From a checkpoint of a small transformer trained on Wikipedia: 19.5M parameters.
MLP neurons of a small language model. Each row is named by its layer, matrix (up: input weights; down: output weights) and neuron, and shows model dimensions 0-255. Each number is 500 + 25 x the weight over its row's rms, rounded and kept within 0 to 999. Numbers have three digits each.
Before each neuron's rows, "fires after" lists the tokens most often just before its 100 highest values on Wikipedia text that the model never trained on.

fires after: " T", " O", "T", " A", " (T", " E"
L6.up1181:473520482504536534504507487516500526527515442526495476526510530491561517528494531479524507518499466494466497492511506469494472544505507480532550505495492506457506528423524487507487516507471470548490500555505527504507499452480499492457485480534476480532498506522494444502461480519483465498493529484487466510477503526482506536529489512527479490480513493510510506498505477502466484504506477500538513553478479508476482507504451506433505566502530490510478524489495507526487511511512454469518482489503493541521512489507500547480512550532500507530541503524506518483467553522463538470486473470522496521485555476507458519450476529469484488461506476512511516492481490490484479492501488534471514508505498459527505531546479506482483539522501482511518498532529526466467526533504540
L6.down1181:537482485518489505491486480499489538506483517455507521518462476474509460507537503524505489482479493519511494513544493491505475517525488530513554514487512472536523490490511523503462499498466525468493496510523471523516482507488529568508494453458488482492453467509513529570508537520473491477485527503483462518498448509473520488456536502554506474499521518495464498529544521491466503483489509520526498474509508530507466504478470565486499509549532522493553506504514463523486493467465560501514456502486494458509508482509516458478476498496508506525536519540551529531598465469472502480504518515496544538518511500519511459533510468528517486510475464517507496493494546533483520526500516520504473475472533471494515489481484505508469475494509457490505488475507506490510464473480502

fires after: " 1", " O", " $", " A", " 0", " o"
L4.up1362:493502541518476507503481495490445535521523472514487497521516508496536469520476519513486544521494479497516510469514541502533513505516494476502536530506449480481506504493503479538540490502448509536521550533494505493471499484460472501473511527481512499535517476498532505461518497488495497507451530489503473534501535487524482465533494462517520470500509475476490496516529481519488518468469486442486449496515519447514537493508477489497494502478490515477510509489528499521467545466509506477492503493529506488499507531491471541506510531503478433533521522483554500533479531528468527536535524502501494524505532505490474467471484484448491515479515503470481468503501493506470483459516496466489498530471497529559499482501514547471450489548565445498508542512520557479467552496515532
L4.down1362:483504497531507504511497490517514497510472488506569519505525521527518499468471484534541476496468488518508492445505475511483475516484492504475491482500549465458496513527507519508464503545508497507515478492494544523505467499470467488505529471530493502498493513473479519522532543572481477522483500501514509500505494511497545482468455499495495491522483501463497479507484527512472525504563520485512532525524491464477454461490496516485507510497555506482476501495466481450494514449544524472468464518492488470470515453480530478517471528509482488506496504524520547516509505525516467498494525507475524524503489477501490509478487492519488526526464486486516534472506472557540497510469492512486493457515493482487505485512480491513518500484483506496500502511489454486557510501468527

fires after: " |", "|", " a", " 1"
L7.up1029:495511487509478501466487514472494505428500485527512473511481515530527511496516484506514500508496487474531512496465501488493476497536541498577501486494484505460528519484526445494475469520491510510497496539462449462512508526486503496483496511500509477517511465478488517478506507534519497496489530460491536455526542528492518487513544526482477560513515505500501492499521519475473517498488497474496534516495495508471475532485507493521484476499504461503512522468487441522514483486489521505509511515494489465510488520531466540514470546528487498487557522469528524495482510499452556468514549489511490511513527513536473496497456566470512518512500491427537510498481497471484472491467503481542499491505568482492516525541514547498523487495531533517506487480510475510504473480510509
L7.down1029:523538504495508540530489451484521511485489532471483500488487511492469477503519470503477463505520510529517503474534495533506482439484528517464522509461511484493492529467513489512539532505531452528517470502481485495486477508508490465514512473488474498520502474530436529524496516488532494505524482482466508489501476526535521565506496572448445477462484497517486507510477547505525509523505513510525485506515493483508501513477463481505516517464486544495531467528484499477498487534481471541494528432496527545500512547472517531497558487530518514525493517512492515542516492546516489472493487473525440483497509533502494515490496487503496464472517481491502477481506533490509509530491505491494496485541527469478505447501480510468494515508483471500511511546525516509504499461563478

fires after: " a", " the", " an", " A", " An"
L4.up345:493463488491490534505479495425486523476468509516469477550500478508512512489501514509501543495482479498525524457515475477509506504518496464484485494508507498511483519460486498472514488483479482551488434509494524490488482457420505499513512489487513519536524485522490543513519489565450474506463523506526495506490499505507513456551495501508483502471489497519511522497474483505522541494514519495513511534507523499445492488438515514505458508513467502485464532487483506466499531526494482443513505502442497467546516492495496519492497512510487493528477499519519502502460527507494526516505507506502486541516535502510491489501462489432513498502491479485503491502487458446556484497451562529505512461490489508494537515476519525462517522501534447491489481525521505483479510522560522
L4.down345:483495528511525478513507476464493527548503511472472534482497527509519523526493496512513532465496493469510482527533519504519453517505473460486506497508504471500483521522514507452460523510510510470479528495492486520515473522490467562538516456518469478487527515491478487481483508519511532496536472467538502494507460451517538522526505555509486534486490473536510506501516475475502480482549488469483480514500539528528495500501494525472512497494467520516477478476501509548485515474473463491501539486491501482484546495463481499551487534497503516498578512487489511476501498501515460497469485471524435512492510480520486437487520520483477559503480513445499521484514449521523516466480467506515507516528525491464496463500515483492482535517493517455511486500493499534503487490488545

fires after: " p", " P", " d", " g", " b", " st"
L7.up1237:501468514496499481515503465499521490476517528470494511529527462537532509488466510491490479553495494489494485520478553517520536493559505515498512498520532501495500521508516457503509522475474424456505469465439476441501507492478496470500479494518539477506500430505498460481460495467522501526479541519501480497470481471481492523504514500487463493507461431503496483521502491537543511495526460515514464494506464475513469479500446480499453518471529485521480514496541465524482532509513541498517489522522549499485485500502506530523494492477487506508515504570496501500434514509538482487482502473501489473531510479488500485484507478468496496452494541538430509479482511473474509479481527498503475478500507467463530505495489488501465519504513492489478502472561483481470488447543557
L7.down1237:530499449503537532468507510529488536467558464471493476545500529469523483473494495534494499473506497437488547541511485492511507515508490487536503526499485515481488476529517461490513447477477433507539495517446512504483535542490480530510460502479484524522499464453520514486494523494497494497511548489484528488546506466477502516514483517495557491496508479533486514543497524525529468505502497510510529490462509479491506538445557500492504524522493491533522501514522514510498505513506496443506501513454470511478460514561467516492471474529493467470482477501491500505495551480513529499513525480435513478487487492493478508492497506497495522549492500512538497508490515526505497478488492460503509499508542508469483505501505503534528496537527474481475508470493509504493499523473490

fires after: " St", " st", "st"
L4.up610:476486471491537497489493487495505541516475558497475487556474499482494476541494526551513498487461505510511498454518517491536490486524475517526479504509501462507506520488523499448498540481461511468496535519469544469512519517475462499504483490490470531507502502479442569491504478493528511467512508490479500505509530517486467515509480439516550491477487497483510457522482505478511492508531485506507519522517479492493492545489515510513504515477494440485492487489528482499496503517493510460502497471520526509496540496509481482484475496510531494521495490514541533503475520511502527472453523508486491481503566493518480497459474453497481520484536491502460521477517528468490481496485525542448491487528468512489507556552528499492453485491480491526503481402500501461491521486508515
L4.down610:520490470474469479558505512550507526505513499546492490481498466490521506503533499498520444524502533530523507549502493506504496491514509470472490455513527517512520467529483506509520530503490495505553510525505521503479511537473516521479491512469464505517464477499570495519496493504504511520454460464512526448472500471490487470484524506531468482516460515492532485499557501507464510533507538534512485522471489498512518458529511510497477504464516504536478467492529523490511524555547515527484487486494522546554471499509456491520465546560507507542518501517537544486491517497468488466503519484499484482500490525470529471471473496516480490441488505481481517507463535469520513457486516504503527456495510468543466485519465445531502513549493468490477546478464504517483497495528505

fires after: " O", " U", " o", "ö", "O", " E"
L6.up378:495486498495426503501485471500536484502510483488509496465506518482503504447473497480503509515523495499534534516540509465494518541504519460472555523503485510509490543510546464516525536489530492516505464528517537487493468500483497473481496492541520485511501445521507479467507476484486479522487544444493552529513501513531527517545532500521513489478488500473474495516487513478500489497507475503507527477482526544516482516504471505474526488484509512471507527494513494519475477507475486468540475538512509478449496506478498576446534501483525479529503517526542508546458527495492530486479522467490489489539491518464488549547458500504500494521554511507489442497470517492500524486508518486491504502518502492479508533467510484487475457537516489454483511497465502482442508492542473
L6.down378:456489490516508516527492483500546522500504529501472479485480492513516521450518519536478492491497543492480443481497508526522547494542506457465495462498496489501498470504509507530499432503504518451478496506469493510442535463491476530536505505495528533500460497513506522502525532522499533484473479494508492507533484533518470479437467511495479502535451535495517509518467529514534530503472476525499514520509472495496524456498465493499491497481491501480497518520481518516479494463516498510448511499514472506521463522504535518458512520519464488514485457499488520516498560467492465492484537533483485505518525481492482529539482529519511524464472516497521472506509512533534503488484524480538521515496486554491497513487514517496538554453511506497533496532502509564542511540513473

fires after: " C", " D", " A", " R", " B", " M"
L4.up1319:492489446529492497481484459529501485517504502511519444498489491474550498508432480508517540507509490519556501491498469506512489531501493518510527527510491516476429501452515487503485490493466536514458534523531475499524482468435484515470500529488460487494485512506495475492504487480505506517444508545514473539515516537516481539544507468524490465497488481484490496484478520504492452502514460512513505484496452498490473509501480556519544478509537499480505500527472511510489499549495469466536525459513491473502531512480487469472502478538461479504496475500521544520453510502513508539560535482489510496490545524568472456453537500466441481521538533502472459493479489475511518500489479519508497481511548506492452514519488491466488504507481495522542494461522524506476463507506530
L4.down1319:522501539451506464500527484484524466468480498532556499486500472462501478486502510508535533456514430537471494489514513526520511493498481467498535490521509499511504495493510492522525519485516484525545502466487481519514516552486481509506524504462490512514531528539548557465485530501516514489532504461527498521469460524520496500501488484487501503499475504486498468483526480527488470446497456514512536470517531543493548483525503499488496452474461482474471506517444522470520483512480512520465567515477509492527476462504508514491542514516493492459505479529489520510528492505541447530508477488490489454458474493478489559561499528510490477506522549489542489453499528538512526488503479533523511497497473483493517558484500497537491452482485499481477515474485472508487473516538460

fires after: " G", " g", "g", "G", " C", " M"
L6.up1212:508490498496544488485456494509477564519518496523515516545509467505558533494431478528487468511481453519505487485516440524555522498453540491449516539521525509511502505514491483479514492553486529501515508496492520549523491524453490468507521442499512493511474531549456479471488482481487467483477518482505527522525498549475475541511462447492537500490517489506510453474472499470484500479508477511494498494514510504493504449531511507479498518511489501475482521491540466498489538460447484489503536540534521500551501490454442493473500524517470495505507511483499513547466547481484498484502511456497453519519462517507483472495531516500462459510557501487467501529486518468524502464483500480501509505515491451555524557521490468475507476532501540519502510505504508488483487515533466
L6.down1212:513516498538524494499475530506481476499464491490488516477505497462503471469529479481485536509492484531526491506505537457477459509483505456535488504481494541472501468493472512501512506516464465533523487532534506512482526494491566503490533499426509463517513497506510479487471523501518492498475490508539524458481500507500489486458524539516534490483503518503518517448540494470534503512487498489450483539493474511521455520490494547501521505477450492525522506474511493532451501521509547491513489494477507547477477506502494480518474475492539498474525522503512577506502474453512520504516530510493525477505483508473492511480523521528483487513532473482475505466467512477482498489536501489518481484491450498489492527508495493465483519458509482478521467511491495480487528560480501

fires after: " |", " (1", ";"
L4.up1364:507522492509502491469446484495491527489492497502490469516497456530513510505455477505527503509533452509504490475503499476538546482543481541450466517507494452485508528490522513479517461498506505507452479516496493452511519494494515500503510462502517476517509491505513490498519484478510467476504492527462492485494521512461498534496492512520481539495505446496560497420493508451485497545500476506488563497521482544518521518520479524508533504508542475502451497490511494492503492520484484491486497510465534467490508505456485486486517502541499494500466515535521535453504500492498519454537517541501503486476531553453475493485508499514503480508504498508474503473516497493498504486467490444550504419568458474503492494499487497461437501536469469491495500489487492493489454475487521
L4.down1364:510471466549510513535499506527493498512499503532523462476474489502487512484483543467509463488551510532461522501470516506471488509492494492529441466523498506521503498478497515501484512488549501499483429562482507513460467487458534508511503481478560487502508496514475492506506489522530572522517483544507512479510542481470490515531512486521513521504531536478490502501529493442471543498490462532544511506511489499461516514527509490510516490501516459475457489483544515538473488492506470544458487514500514480462522520450476490516498526516530510480487474494512507482467495536501482481533512519497462510472525474498476489491503510498510455495463503490490512476506511505486521515468493484499553476542453514440511477495488444488508435531472526519484504521506490498497472527523510

fires after: " his", " the", " her", " their"
L7.up1334:509445517504522567454544501530517471466519487482483510473469493491536475481473463510475506504528500545504515509430457529512530494503483476466523506473528502470467474516518427478542513470474469524477518508479516451530480485497466469450528488521500596504501485517466499536509495505460536533484484479484503509488487515473464524497492520498472478503496506564502490462511552527520471492512524453465507548476469476504517492483472522472507538506486454507511547473511503468511507489486514475498476512491472496502528511536488507493490538495507515514470519482499532481485506480426477487523460503500501487505493524507493494506515504499540462495513517486528519500488463518537495525519502491563513485494521465494482515514502532484463485486528506518514503499540479522500487504498517
L7.down1334:482497471512481456515483519483530457509507487483521466537543521501462505475471510532484519550518522507495492477486482506517540479508485541518506461485480432511493488524490476471494523512540514481473493480508511453536488510504547486499471483502514494481541485477483496470489489462490478489513497471517492484499470491503513540502526501480502496502488538515476473451514471512512515508478503516526530531507488503519499481508501506469525502553512520530531509498483492518469489519500508520465535494541518486524472492517484512531495500493532524478532461506482587513505503528614479487500500502484484512474548526484448478480490425506463477488485513490497493537528507483516501513504481510486560572472508468541527481490484522499580484502522523465502529487490515482518482466487528

fires after: " L", " st", " St", " Sch", " un"
L7.up843:496494495509507526505516482463495503491503485479467485542521467548550516509515533487511492557474496520519478547515519483493508508486507452510501507471479475480532440481521514507470501491483494504467476474511549509482553466473503489486499543476466516512522509504522514478491486492522528515462463514474503509442470524528521549496491479514526524469478468478503423508523474517467502447531523516522503540521451476500479481541507540474495520520500520467525548506576439491501502491507484489506496483471480488523529498489487491485494466525483429501504524558497524538504529454478481469468496483509487532487500487524491464492516480489510528501468490484473510504461436471508512488493534540510452480485496509505483484504537481435494499490493486505513510539482499498491507532506538
L7.down843:508511444520485500481559478522534517498531492496470519502467480498520507463527530468507466484477504505501535481544464498543484488509501494471531470522497533509477533504496496551505496500562516475510516502490479515489506486493491535505532523464494483488475479470484515469475502471494516487506504427538499467517490468508480466542498509469500505535477482492530496484496478506500486511517511444504498506528485478499436471506474509486504515501491526502498498479525512498488481565492499490469456508523476535511495477497517497510472541531488472491502537483489466504548542470489481472482517454520472496501522485443512508510478545518486453489509472526496462539494518539500563557452498501523515528464513500502530536500480504517510484467513518509584507467510482469538507507472484

fires after: " G", "z", " g", " L", " k", " h"
L4.up687:526526492514488497496515514493501496526498498517490493545512461534511507473499506515523501504461482514490516476515441496495550512498536495483475481518483515488481471497508481515464473517454467501510488494502479504516534484501466519497518490535490511528500502506526511463463504513538529487514483474488529468497511511493475541519479470469507487482475475517492501494464543516471485456549537432515520500512513501486509534510525503478501534512534466524483510480524445531530469514453514497496507480519466481454479499464495531500484519511505521523505466474478526485458512486483529505485470466487427479473528489490493494482509521506491484511535486469469488494509515462450454511478525477476487540506504504502478532487511481550456483507534537492512451516542502478512484508501497
L4.down687:541526480510523465494496501514526482531484435506519507459475523492461521484524522489490483507454461514482497514518475480483508512491537482552488536496488487532501474536499529552512511525449522478470478520536503497462470514468484474478517502519493474516504457493486468498469454480484488461511479511518496510547488535481502528503528517498490497473532507456554497542509514499466479519499483528505487519470489518503488490495531539486524488527490483535493489520476524481562467464468570531480455534506503514539500460459455464514514476502500494470520469480501499502509485459512492457527520524517521484486505516500439518528453541522452502550486510489488505479519437490485501508477484521511488547518484547523526532504522467528510528510476520518514497524494476479526502478540507

fires after: " the", " The", " D"
L4.up1188:438503516490515508469490456485499478514478505490519490479524496473520516506441520501546505503547481493528509492476482476467516546535480547500534508495487505490466476497552460483502517517476487543514497505501476449492475472470435499480495486524450508525528517493539539510482496515470484511503524520523563502508467451500463503484469487531508491458498504497465514495476495496497512481514520491517509523493506466512512522518502558512503485486520501480512546539461467491544521472526501444499478506477483501520496467445523486503485481502469482487518505527490535491499521524480511494518549492529515529501523478525487469489492467505492500499533495499512478477477495525514497521498530509477509502522556477486501541518495492492463542507481462464499461468540463514500491528538520
L4.down1188:511445455547502465502514522492564528515497489503512492498553502530541499466526507504488467530500470504506502521456517500519493480489484534477509520458536492508476471498451493484500502515503509484518491504487527537445499521510558432506507497509521436478494497517574502486492481440476490459529515516554504510522477489518497526477501487445499483462527491495519484518470471517494512446523442534501489510504515526517503486490486522508476554462489490524528534490515521514442467520476524457500542449537525482492446516502475497501466499484518500502508459519507520539504488479508472503456481506507503486515546492509524483509532492519569508508523512487508501514510490488517553517508469510507498539510513522492520480466499482516542534511469511518489520509497457470530471491489514

fires after: " ", " |", "v", " prom"
L6.up860:495486496503538554482504493491520483464509519509491502472508463502501534486533486448505452528533478461507502479494507462520500504481500500492516501521449543495518490482509547482527477506497520505490478514491495504482477486533518492503507461554497514525505491507484502527514493504518519489489519498468547462477459497516462492542501486502504499483470465500505487492480519452512519505518541492502514510500469500501481496514483510543505524457507509495492510495481484490441511455529518474514523433456509465507437482552456508487454526484472484498509605486489513482496495492486514536509550493498490469471517526510490557495486493501506507501477526526510536469512472473488517448471514515493533514488495492482467494503498494516451524484481530505483491478522492440502480526472513
L6.down860:518474571479557488524529562515561465521474477515494519510489486531460465523479498515501501519500503495520521502538465519475541448526475477444507489515500479502524507512537505490476451475511504521490507515499527519533513482494500500529542498506523497509475453480446493463495468531528484561509484489489473506495554494495498525493481486529483475465452510517508527541489483485531462492473499504540498450483461533470531504510493504492473506442494469527490495550459500525554490489509501520503493530483490507495528474542483490481466407505519478480454468464518531486496472493491522528493462525447531465470513514534514475516489458526435474492552494482531487494498508516490506533513499498528492494522535473492478501499473534513521540500515528478476505553520459537543493503517457

fires after: " the", "The", " The", " a"
L4.up432:511495488496501549489472467517483531510536520517482486511475538506540471505495529479484485495478498516516535504504509500500502506460515483514526500496525499514473542477543456490481485474495484525488518511512478472501514509479434537478522462533482546503508523494521503509461478526476519540505537494484558451497487527452466489527455495527520461475466484545515459478473485529476469479508547471499519520487535504480518512506466503555478493434527512491458503543491511502519500498530457496493475523466501503523531473475506483469497490469506500521442523546530520452510518509474539500475493497519509516501498487498523517480481531493473436535573525509535527434494481480476482485494532480533512534466464527446463505495503455533487543488545472457478494498515477532472482469510500
L4.down432:485511491515482484504521525493502502503474520518505494449523456525471538493504491548520517533486496488496457500475492472520491483537499492494505509515476499514503497536472535479551494549510499456480457482483502524495491502501547472537481518478562478496513468489477490496481490483502492466507463501519448545480484473505517505476544489501492546549507519473485509502526516482530524501509448552488518471495456491532467473484512538464505499559476494483516511469493482509472537524485529514501533489525495483479491514508487495525503540521479526476531487445442487534497478507525493496501503501537483470505542498497459470517513498499543537424462491495454475543490501525523533515471467505475476497490503474551524503542480532474491445555436506531531521492509495513497477515509504

fires after: " |", "A", "F", "T", ";", "|"
L6.up617:500499458473510545500513544487545483481504505492491507501496465489498490463482463475493509526478481489528493498449500497495496503467520511485529473524491476468524466504493481499459504513479520478466457524488470475516502486497497489499545471475548517445537502514530514517496475550482472517490527516513476509452475483482505535501553520509459516491486497478509489500522492512480508481491510495496525488502527491469438476478480533480481508501530523503525501462459463477494483518456503521500524514489513483542520520541490510492510486521493529461488500522474538521462519530468485497538538484544515516503498498544516468491461507461460475509498487500528473509460496459514553481478496555447482467480503486522520525474470544529532547494497478473452500533517476482480445467485443
L6.down617:529499535487499510532497492518485522494506451507478497493535526485514518514494535516560469532493512527519527481492480560465508472489460487534467512475487491525471493502502498483525478471503536469484463506530549497540466517503468514502467492553491490473513460451521558498506503505479492516520482501478546468511504507491507505468472537507499482481486486489532525469515559497487468540493485517521425495524506497463537461490507426512528496489509517498514536534472522542501497483480466461520484514505492515498497486507500518494489494508494480541475507533506491465423475481549498472487483553448540505459536490495422469495489511496540511492506465472511529504477524481512518508497487540499527507520466490454481446493558471478460468490528517499510524514471505499537488523501486

fires after: " |", ";", ","
L4.up1134:522494426527512493470485499445557514510480521491511483478467475514512509478471531505575505505517439489484463474487510537548522498546483524532495510527463490501481516480528490487481480490537507526454442520490506505526450474493511488527531540504559473518511492501500487507531521474470526539484476487498456504501509470492461471523541461505496515505503488478491510481471490505443469494500488488464525495497475522459469520522493544470481503492533491492470510499515481466497511464488490468507472492494488498486447513476494535512499502541507486500471506542495508497500470518500497463521523541553502495490503518475502464503552528477506479516537462485500497532526495460552513494499497463487527461518490500515545509488508502491506462539482505504485545472494536543518479476449490
L4.down1134:513488499500497491543514527529497528496503457508509532461503499484508520488488503494518494460505471500457464492544496504483461490470524487528466510516498503551472501530489499474496510470523480566494448523499504477480491503500465511510513500503530515479522518481485491485477502533506479522508531511546496489478475455526513529543492548514523448522495530468522455519520489527471498511495509516506519516525489453487460494507485502496480475518522538522499502486531452517465531489497493512507520526552540481518503443496515460497499462529532529529460490470524446481487497482489487504535523522525484493531505456478461429509487531486458477488527493495465536545483491444503552517531543470484530519498517490482507492494457491490498503499486507510449525512488519523482509485534493

fires after: " (", "-", "/", " \"", "i-"
L4.up1458:465504527509514492479475503482478506497510518533513481536529482510532461491519500512498551497511515493508497493496498486540507517514499489478555528551480486490498494503497478514507498495502518493457483478512510517528504487506470506494518473470468530523501490529498468466523535490484511461474520511504520505514460526495501536534480489490511495448489471499493494481486564497499509471484490499440510487467465493514482501448530544544489490540494520457484523536542483497501518521532463474515526489510532499520508461495465501502495464528489491498469540524513524525500496506505510487439503488520521540515533462529518491452510533506521458524524495476500470481482487488523548448493534482460483496525468485506523512519440474462518500499503501472545549488495515499475515509472473
L4.down1458:489526501487526496477461519506541470478466497487530503481486535503529492512470469486521531478528489502495510476506503491471497463490499510507509488548512518489527497516495496555500541510493469530518557544465510516505485516566537507470492507505499517469481459473533469514501530524470488475459435439462518447506454474472516548505513494478503495498487482473531496508487468514520478479508509536500511514472533493487528472492489466497491480506507515517533537479499482527484472522505505503493509526538523504533455483517518499481486508502505512439473521517518580522504483503488460532515470457497499477508487494498482463514498534493554499491501525472459498520502491527488555512516488514496459509541469501497504476476513502470490486492497485541516500494496478509507485500499472

fires after: " the", " a", " The", " 1", " one"
L6.up320:490483497502475495484503526481474544478483485493442462556485495507512524514490534515504546543524450497508467514520490493514494502498455518501543482546496492516494472469556438496522511492461488505530471515480558491485525522470555507479509442484497480545485472509496523465516511537504513519483486445493524480480485525526499499522517514526541499507507477529508496481490449482522497471524485491505510493521510491490465534455487496494456517458520547502504499508490505484482483503511486491528515535522472457519542520528490535465522510500487475528513497533564519506444494503501510489518489498537503516493512507553470459475484483518508462469547500484519504532484515475542510463507526527486500462525523495513536545502489514531508528516463483527476513550511474506504485474488480
L6.down320:478506502496522494488520487512540536481533510467517483488502488496491463515500522493455491466536481479505442487496493483431512529484488461518471504483493495509492495517513528526490519494492457495503489507482487505471537458487520516538554520477542522573516463516477508531529504512537495507494501469547459518532505492512491484522529526536478440486477483493492480480526516479515497525542462445509525494492488539486507505518484500483476503506499504479516494488527504471498523471530502527515435464529442525507527485514508541502490495503497503461458496477522551509520478495547519457463528506524503476512529497505504539484477500483553445495507517482498514506466463519532505478536509492478489487518513476500515482482504507524470462521538509471500470500469484523517492509532511

fires after: " s", " P", " S", " p", "S"
L4.up455:517527505537473525484493490477529548481533533516461491480481509492512532505515486518492459534486469507504465471450493514499490502476487558516478470484510491488515503504553491508478475484475487448493495516457471463529523486514521458507509520531535483483496498462541476484482515496479517547429543514468486527501501516495476480458503457491505455534500467502484466504500539523551505525536478506485487500517421492508451465542489500480494543514515504482518529504548457511474477496521510515490514508500509485518507478527508471503522460543460495474469499497495512484517481480515513513494499515515504495499507515549521466508479459548503493523509516486497531485488499467530476493456509481476488506503562518492525518512525486454499473474494478476489503486516491524486508497466484
L4.down455:511494537500516444495521519514504487500518461553506495509466484500483519517471481536513518551505483521476499496546522488492488507539491520506500446499549494508500545520513466447506499511486480484487486497479495517487511561451499512543482494488515506501532483488463543495518467507552502476482492503465513527495459508523496494531482493522519496498490471471512510528507507495472527534522506514514494504482482434514550500486482504495508497517506489514471523489527485484559491457507527530473478493509513503511435510494488472514469496455494501503528488513496445507510514482523502471481508515467443472511548510502486525496516495512487562516549503543526549506501524496494527439492496466524536492484489539497507507485460481521469525450509446509486480508473487476467437505497504

fires after: " D", " A", " B", " F", "D", " the"
L4.up230:506496524523492527543489457451496557479512523489460471494523443516503485487507539515497541511472477505547504475486480510484516480554499518497508499490513497505466501512543493497535529489476482472520471525488492489507457462472492499513495533474487510505510504473532472503515520500511473559409490518453446510478491496506504529508547493493509490506489461493524478488475502509499491471480500524487525519545466474498484472463441494495500516486478510488521486535522448507495504492511480456510494512459517522518504529476484493485483504491477438500543510492506524494446551515459517508511488540514487519516538486544465450505497468499496499491521489499536486487521478522484532523490521504492471493556512496491502519510509472491466506513501450509529474488490511481495491498500509
L4.down230:502480508490507450526513457479479513469506525468519494497496539556509509487509547494537524510472471526502507529507490527506493497493512507498534514481485483484497491510477504512515523505445493488471512492533523534532492488498533544483510551517475514549460475426498496492482524518506523463469528484497502483501461508516488491506509485488536462554515502491486521532499503479520477468502481519512486498517478510533487529491537526516534497522463467438526462501542506489532464502520473526437546462435510482483508499484498517505510466489460502447505545508474492476463544488522452504449492486447502495543478490501515473484527507514494548492473513533475498502510524463534536494476488491519516489520491456456475497471551447482520494529525428483486505474502504479523502525495491

fires after: " O", " o", "u", " Y"
L4.up1268:510512491552478528477486475497500532530460504500523461516525542555547473472499471480493538556500507503466482487509475494507527519492476460487526501494487442478502487511512438496510532520521518539465486527476498524509507455499485462493506472508548515518487502507502478470523493506504484511496483491454483503507500526486507524520490487482509455462498481496478538539525512499466519503487492464477540477590516500547495524495478518464524514519456494485455518487485480518491501497542471449569499467499448466482527532505486508501505523511478484534506502504545503484519492485494539480472475501474499492484470491481494501468498482478482504500508493463527446484514493437487496485495490509497520505522511481491511541483497532481483501540510493443498459528486508499461516514486521
L4.down1268:476490491519526487513509499523517545519485483482541505477487506511525492475547510485492482497469496511475513485503509491477481468496576502497512493492520481474506475505487578472471519488472464507492454520490499517465491479466497512484505488522468494478502491521494476508561504537566507512469484516458448522505507500516521464482480512468513434514473506507497529521487511549498489512518483545537522492530476480491538494532465528464522491501515450475493516468527488516511502534512461495517501522466526504517521536509526525537523464506511503547504481513512516499452511490471520514572512497490556502498506520465491517546488466509505489485465485527535500498479566495552512500463521512511483536471495523531506485470536484468539482464521527492495472526519508465526522525573500

fires after: " St", " Bar", " Battle", " Don", " Camp", "il"
L4.up745:457511495518521491478495476501487470468506505484498492481508463522506510497515481486514505526457477490489501493474529492495518504487502511466490508482539429515450522497512473469468481481501486477490519501493513472496478473516517499474519533516503502542515487489559574482472485478518498498514533474484484460433452477498520504469517490516514483527468470509467444523499511503526523517525496520535537489497508484468537459485478561501501483498500529498489478475467496484498541491473496445497494464476503504490506456488496522480512512470520502479498503496508492533477523497516526457520539506513497510532515499537497555537500528429540523483534538495523543507476455510540514552497530552508499475508489513460515542527467495518496504472525475516469514475504498503526500476497485
L4.down745:519499472503461470503496489536503500549479460522493485491473509469529522491472485505542502501523515463482538509504510513496460495527515490523509491557530490489502473537453560498462507505495514513489550495502508514517499502514514506508539480501483442519482545462495450520477494521510503524518478502526541481489522508491508476511512452549499464504475536503513513505527532508501514481528524508538494524514541526470521457478508547497500489459506506518494482494528536460530505508520484515477525490505539506504475470506514487498498527503511508493468534440528542507456505486492461455508543458488502467528518504454511508520499514479505450491522521484473442516467501490511507476509497477488506480542524501477514486465493461488537493484502498490519530531482482540518475491501512

fires after: " G", " A", " O", "L", " Gu", " B"
L6.up715:534460477534487518492489529510488517520495455517447444546533508503515456500499509443517513500479461542455495508495488525522492513486553494523523532497527503470510503496496548478498464487508497493493455506522468520545503471457483495467511533493485526501550482529486483507519493514464491478483497493487501476468504527521498541520486496509518512494484477466535510489504510480480465502507510518497524543521515486501489454504491537494577511471492506503454514480518511509447496495488479490492473491485544511511467475455503517518483483495524486499515534468547523534473537484484509480493503480498498528497504532546474488498528581481455501525548512518462483469484490506521471473463466484487498496486495499475486547481459498472476500503477518510550498543508539503523487518496537
L6.down715:480487541523507475519468503482498488467499488508579554489495486504473501480490487572518523566492512490552488544512442495466478494497497473478506540526469553508511517450485432495519533502481540462509502502518494508517496531491548501506498500515542519510488499525494450521492494482517507487497490502474511449526474485470492479515534486491507500540455508523474485523531537497488508500509500515473485509505462441504498501501495496524497468506511500510516473529487491539544567511560472544489483487503491496507514502486515456481449504476484494485534464515477519508492471467480467511459550462510443539487480535508522516445466503490512473505495524446503493481497525508504499504523512506501538508530471476485524534495478481522472478520516474477479541475518520472490515506511487